python train.py --n_layer=12 --d_model=256 --n_head=8 --n_kv_head=4 --head_dim=32 --d_mlp=1024 --vocab_size=512 --activation="swiglu" --norm="rmsnorm" --norm_place="pre" --norm_eps=1e-05 --positions="rope" --rope_base=500000.0 --rope_fraction=1.0 --qk_norm=true --attn_scale=0.177 --bias="none" --tie_embeddings=false --parallel_block=true --init="uniform" --init_std_qkv=0.031 --init_std_o=0.0 --init_std_up=0.031 --init_std_down=0.0 --init_mimetic=0.5 --optimizer="adamw" --lr=0.00257 --beta1=0.95 --beta2=0.99 --weight_decay=0.037 --lr_head=0.0129 --warmup_steps=252 --schedule="wsd" --decay_fraction=0.763 --decay_shape="linear" --final_lr_fraction=0.0 --batch_tokens=131072 --seq_len=1024 --doc_mask=false --train_tokens=678500000 --steps=5177 --dataset="wikipedia_en"
MLP neurons of a small language model. Each row is named by its layer, matrix (gate and up: input weights) and neuron, and shows model dimensions 128-223. Each number is 128 + 24 x the weight over its row's rms, rounded and kept within 0 to 255. Numbers have three digits each. A neuron's up and down rows have the sign that makes its largest values positive.
Before each neuron's rows, "fires in" lists the words (lower case) most often at its 100 highest values on Wikipedia text that the model never trained on; "fires after" lists the tokens most often just before its 100 highest values on Wikipedia text that the model never trained on. A number after a token or word is its count.

fires in: "the" 47, "he" 20, "they" 12, "it" 11
fires after: " that" 25, "," 14, "." 9, "e" 7, "re" 7, "n" 6
L7.gate633:111098127135137087152152150141104130126048104141107157143123140132148147139127154146096134150143141116131132133166132061097108175129124112099127124151149146144123105130113118123133133151099151122168131183091168124156156138133098142109124131106155140136120110104121101126159105151169123098
L7.up633:092105118138131103157150088141134132125144116141075119110124123174166121156121145149112112148126153145152130124124128121115132118106123124107121107125120129133156132143110116112133147150081165095158153122094155091140113132140118161121156096078141127119100110109091127166158128135121144102

fires in: "united" 52, "university" 11
fires after: " Un" 60, " C" 14, " U" 8, "ap" 5
L8.gate93:155148092147116145127155115156142117158106135101080100125080131163147148116183133130130131137125176088116144102126143137151132164110118159147134118139104122128110156119122123134147138135098121183109165140096149105122126157107181108122069120090115126149115182097142136119137144136142108120
L8.up93:129121134063123140140100137148103107090161149084143112122151141105131094163066112076112125172140146102140117108129125093155112180162079138112118166146126092150131142100113120133114113087120094162146128072169155138174127140102113124088082117092110150140102124113126140139143138163109137125

fires in: "two" 27, "several" 13, "of" 10, "many" 9, "three" 8, "five" 7
fires after: "w" 27, "ver" 15, " f" 10, "an" 9, "re" 8, "ou" 7
L5.gate250:103098136130115142099177129127133171146134134139165123110101132100152130124130129154115137144163123112135160108134136112088139158103111150097151109150162119132148092115098113134175144103087140104134131117094130102095145107114123131116106107160128141108112085097115111156076142113146146082
L5.up250:145157125159152118104154116174088159092118144124161131098058114153105147141119140114109127151109109087167151136158115143133134124060135130160123103165101134159095112133098125145134162135083078140090158119109189133086110134134132144131135120137151134123102123103062126132124169137151116120

fires in: "because" 18, "since" 12, "use" 9, "subsequently" 9, "including" 6, "find" 5
fires after: "in" 30, "us" 27, "ent" 10, "ud" 9, "ac" 8, "f" 7
L4.gate314:156106092116102158107132093135136097185140158166156149174118139099114167133130140122142120163134160121147118115136117079102101135132074139103092114065136142101116117097117081123107133152130167175126153133130082156112154132085135115105088118092154142122126112102127151140164113143114086144
L4.up314:116149111165137161146127126134107119152128182156110125145149149103115078127093115162128138141097104129125088144148145092107077110125156164122103142113112101159096133116152144086118130125133093156134105102104101136143125138111161127109130077101156122082156122113086095107152114117133125127

fires in: "this" 56, "one" 23, "that" 14
fires after: " th" 43, " on" 25, "h" 13, "ir" 4
L5.gate707:133076112101115118084125158138109107149093153129106104148126162127101133107116152113098182152123132144118155138158129071121068140123114119121167117133133153137128100064110126138157148144117129191122166133131141105139154156086097108131093124154091131123070146149121145147134125082178126128
L5.up707:116136138157111160096175153093085135182082128099192140089124175178132103134132114094100110109129112165113115100152129135120132095089141149142139104122117143153127105097115106146133190134110127137123095156128125096127130134090125151144094114119129102147123136149163113132170110138161135141

fires in: "1" 19, "12" 18, "2" 12, "10" 7, "0" 4, "102" 4
fires after: "–" 41, "1" 30, "-" 19
L3.gate687:154148137108146123118157168152092143083153159146162108125112131128111101125097161156107154104122131139138110096141107153121121128139131093121160137156184124172113152155142136159142117109179102132161145130111129140124120106150105126139103087123149145082120135127095112139087123146153130115
L3.up687:087121127149126122134122100137125149175105155124092120114114108147122151103128097112123099102160098132136153105143140091136092104163162137107063130116117137126138126115128125124133144125118138130115163107135158182164115131119087117179095136126121118131119134114116153114138144122141163117

fires in: "in" 69, "including" 8
fires after: "I" 45, "." 20, "," 17, " and" 10
L5.gate79:165130165086101102104151140095116106097161123152143122116133138078136131122115130119121114184123134092104189086136144091144134137112120079150126099109123143159106109079144131138130117117100121101092081099133095148119122117099093150100142159138108134145104135090111115122111153150110155136
L5.up79:114161126126132131125111143121118127171119134094139137147151131152104143136094174136107128122135184130112159071166138120115142147153123128120099121141115162149177093138159126156103109138130186146171095110108123128083132115124155149142154133113101170120188186112168093098140120119161111106

fires in: "in" 75, "international" 8
fires after: "I" 49, "." 32
L4.gate272:128154126094116148159180173097118116132117142158156086120127084099160144123092165137147149135102140098141147109171132117126148155099118152149155094127101123118128116142163147150104143163144153148147061174071129135079155097091112126173166111175132121144109153159112104112160115140146124120
L4.up272:136107100090076158071110165114099167163127131148126088158120099096145145106167168085101134124125177132120115152144121134078084142112109107114169183143101127196120150107156130143141135115132169123144107123095117125094101131098104113127136154063123140145134150119098126137164090129172129143

fires in: "2" 19, "17" 16, "12" 10, "7" 6, "27" 4, "22" 4
fires after: " " 49, "1" 34, "2" 6
L3.gate614:149171130115145132120106148137176122112128161168121112146116199112159139108171157118099170095180113116135101156152155143085124157116093169143151133127124131128106129101132161144122147103194141146143114172138133110106151157138087119088092081109142147086121118101112143143169090125140168120
L3.up614:077124098127153142134108128131102096122090090135137113157110092083137142102096119119149141085124116120102171101170173112102137096151162178127121105136138163125149099173157158149142163109154157109111090115161108136119094142103092167144116135135146131126115116108103149116113111090162115105

fires in: "in" 47, "national" 12, "nationality" 5
fires after: "." 38, " n" 16, "d" 9, " d" 8, "I" 8, " N" 4
L8.gate874:125140163085134124105139137126150114168126142180102090149158127097123111112143144136130162132139110107150113129193129116140125115138101149072159110111140127126145173124116131157147134121164094117178094160116145148101091138125082143108099137145167138108143139135102160107151145113156096102
L8.up874:148106128144124128117169121132111131123101117149128099147115103153100131104148137140078111164112120118164168134154175144130124098158119097129112152116129082093156162139143153167140101131106090121148084146113112148116105135096117124127120090143167080147155143121145141138088089132137103149

fires in: "he" 73, "she" 8
fires after: "." 45, "," 19, " s" 8
L3.gate392:154133114109146140155080107117134120106124144101125131137111112119129142138146108138106094145107124130106113163104147126171132156136129161126099162113159106133106135135142149145108126130131145156150127113142170135084118099098086107119124164148102133159089144112128174119151113168107113120
L3.up392:107137118124118124135093080127175153162071180170137180132107172151155098143096125132121142135114122157146100143090130130148124114150125145101110131120150089160142121107124119101135147127104163120126147147129116121097121116090101063078158163065098156121077147061156126123165101140093107122

fires in: "may" 34, "july" 18, "municipality" 9, "mary" 5, "maryland" 4
fires after: " M" 47, "u" 18, "un" 9, "ou" 5
L4.gate257:178129158099083115096096122136146099122128077150166131107124102100140163122142132087125154116152083134153164145130173131155108139212100148134107129121155149136089148073086111127130114117167143135120133155110152125105174093122147145111142143098158159157109120088077099118138094095135127110
L4.up257:117111143143133125147112117183161132142131091104188133131111135099131190125143123126109103088126099180123138135148163153142160139132095122140116131078129142113127146122138145116136128117079183098149101135161099114125157147109102129122152117157128146116154178095148155119151097139134070089

fires in: "the" 62, "s" 10, "whose" 7, "they" 7, "his" 5
fires after: "." 34, " that" 14, "t" 7, "os" 7, "e" 6
L7.gate219:132079139117125090132120107078116124112096123113070097135133111103123127122123159153121102153127158113104146128141139105073147142153099127104120108118144142164135139121113161129122151106116155117132129143115174136087108122105141147108121132117201132121121157104145112083099135150115086098
L7.up219:103117144100163154155135150132085150131099174132111093112121096169157125146144103132121146081129156099148116119152145080154135180093157089146134138098138135092160096122137112146130112114097173148171109129154180112126116167127054154136125088113100084123127106145122071116114139156123147111

fires in: "july" 12, "june" 11, "may" 10, "november" 9, "september" 8, "october" 8
fires after: "u" 18, "em" 16, " M" 13, "un" 11, "o" 8, "r" 7
L7.gate617:149120152131156130112179123136137149110135164166120134095092132132104166079151127143107139111120101094148130169128107112131095152150106199049143113115130149101105101138137125138133117124130136132127063112152097140092144148112136154144138152133159159116119142117149128104138093141159139125
L7.up617:140122171150134135092124153096111135134120159143106117153109101145143096119088131158112137104137090110134131179156153086140093125146151123080157132081157164134117105114131092100133161094148123133121148130184134143091129107103144099133088168129135088124109085144133115111143144131118119149

fires in: "of" 29, "other" 16, "several" 13, "company" 9, "awards" 4, "others" 4
fires after: "t" 21, "ver" 15, "an" 11, "ber" 9, "ies" 7, "y" 5
L5.gate359:107082149109075121161150115160118118142120114116160133127148128123135143109122151159139168134142138119072146132134154076153137117146134124130146105163157153152147106111097155132141132139144078160108134158150162182133181092147108104125123095162133136153143138097108074098093119124113127089
L5.up359:148108080166150144125157109137082161108124134137180115095091124108153110168125135157110108111114093096175107121108153122105132116117148177121135151169129116138133117144119124163130133108121114149153130124134121143125139108104171105136111136159143124136081107126065120101119160108082087105

fires in: "june" 21, "may" 20, "march" 18, "october" 14, "july" 9, "april" 8
fires after: "un" 21, " M" 19, " Mar" 18, "u" 17, "o" 14, "r" 8
L8.gate414:137111136152138074115142173127160134112089130162132125113097111129135138131165084096142158137098120118125130196178163137142082118109150150041121143078150153108060104121114151104103111114134120115147120113146165142144162150094112118147128121116138103139110103110082120111131118111175141098
L8.up414:128112117122142103097111074138160172179101133141158141134075118116094144151139141097114147106126107112138158121149181126122110144158126131113150180132158172149129120164125117109120156137104121135111133140167162109103122146091109169091101195113139118133135144149154097159078153100118153084

fires in: "won" 19, "women" 9, "he" 9, "win" 7, "length" 7
fires after: " w" 62, "H" 9, " l" 9, ")" 4, "," 4
L4.gate545:144192183127110115126108103117137092131102106146153124125113105137147148119110099142118123117114130062080128129133089104104109136127101127138110131116153110095147101143102153118116165148137133137136118116120126112125156129124097134124123102107160103134073131156103144158148139141096112131
L4.up545:120127154103133118188141089155176118157148132126141134103108155131129131100163154168115133177106150144094116169143124128150132121161136154119080170110147122152148106104118168093152130118094133160118148118085134155157116132139140137143088147130133115102116117111139160163154123179140125123

fires in: "she" 19, "in" 11, "during" 11, "and" 6, "where" 5
fires after: "." 14, " w" 13, " S" 11, "ur" 11, ".\n\n" 8
L7.gate659:156104114124159108116104114182151122071112147150165103121123096121134200130063143162126088123144108130097106131156151094117134119146103143141130154076128129146133120117106179174109136133138143125150168109146109131114119096097160131152117137147127107125112163122083108085124121123118120110
L7.up659:119138141128083130141168133141117144144097143151080141145127134160173131109082154177165168130107137128152099080099146154089113130147142095079142108114112134145108149110088130131156115116134096144171110124104152174098128146097139128111096124133121121094086132132163101126161143131128124115

fires in: "october" 24, "records" 12, "director" 11, "projects" 5, "act" 4
fires after: " O" 23, "e" 20, "ire" 16, "ec" 14, "le" 7, " A" 6
L3.gate90:156152100119085114121153106129155122113131163114145136155133160098136129086123133153122151152164093090138140119136174121165125152123105161110131151129138094152151131124129147129116087139117122132140080118157153128110147166109133134096125123137191119112077111107148168158137120112120154104
L3.up90:160162087131136160106116134166130114119105104102080123155129083132112132142113184113149129083118152125145105196091135111074113117085120127177117140097133149122093121133111129137133134158151157116122124179143110125108112131085139087110162108107136129129133148155118114126122131150122105116

fires in: "the" 20, "a" 12, "of" 11, "this" 11, "one" 10, "as" 8
fires after: "." 32, " of" 12, "h" 10, " on" 8
L7.gate944:124111167110130128104115075099144147131123129131111111075151132135109160143111153170139145137160159105124126170114108111123158147116126125110139094148105126115178152145110099124141163122104172160172183121154104156152132124123132100113144094158154113117138145123134109142114139065129142086
L7.up944:104091124122139118076123165092152147139095108113145104156132155137127110136174151140140120111095112175167132131151125149165126132148154160171124108141132128162133138118145099156144141123090103097149155181121170119172155169125123116082098118119103108127137127127111137151149111093185118101

fires in: "11" 26, "10" 20, "1" 15, "0" 6
fires after: "1" 72, "–" 21
L3.gate418:099156121126092122133098109104107137143130143148120124167108169116145115124109062122093110098182117104098113135125097128138120145168122115119110114128150107168190151086155119120155103148129085104148160093154119124134118110136114125116148085114160141160121121055104118115116091139135139107
L3.up418:132174164137100124127086123156112140133146128114117126145136108153136140118115111113113118120151110099128121069146104137143137112150145125096094104121146132080119103135105105136154112117168093103133181127153140092123100123163099116137148144126095096116099133144138153093152101158139145110

fires in: "music" 21, "china" 18, "mind" 6, "afghanistan" 4, "audience" 4, "victory" 4
fires after: "in" 37, "us" 26, "ud" 15, "f" 6, " v" 4
L5.gate273:144090103114119102144082109155148137146109142113075181116130145123137097128154125124126133174072166140083140104162113103118103127100071136114137131092157114099129090125137128103127119107110124147140103137123139104135162153093108074116150105117118122160137151109134149087080081121150130136
L5.up273:133128111121130129141096085117114115165113122118123153139152156144097112117131097124143158142138159124129140110104138115125100110156135173120140109152110128057118142145089149123126141094144113100161124163112070124172167146067122113116112085118136136124145153122119172106148120135097121123

fires in: "in" 58, "council" 8
fires after: "I" 39, "." 15, " c" 12, "ou" 11, " C" 7, "c" 6
L8.gate235:120101124110118136121104130139132130150128124148150180139150102119178147138126133182078161134122149116118132142163115190103127145104104120134147150151140147148116105130129133157137106113170125138099092114132125160128141096145123091117114080142186184134098176081109133109158115143130101137
L8.up235:099183124076119133126140132142119114162130151124097095102084098104122113125128154158151154144136134116126146133177143164145110172110145108113147120110133149128079147118147121116115109155106130134119114092141094087096108083143171117135080125130178155147154164116129125138082107102167132197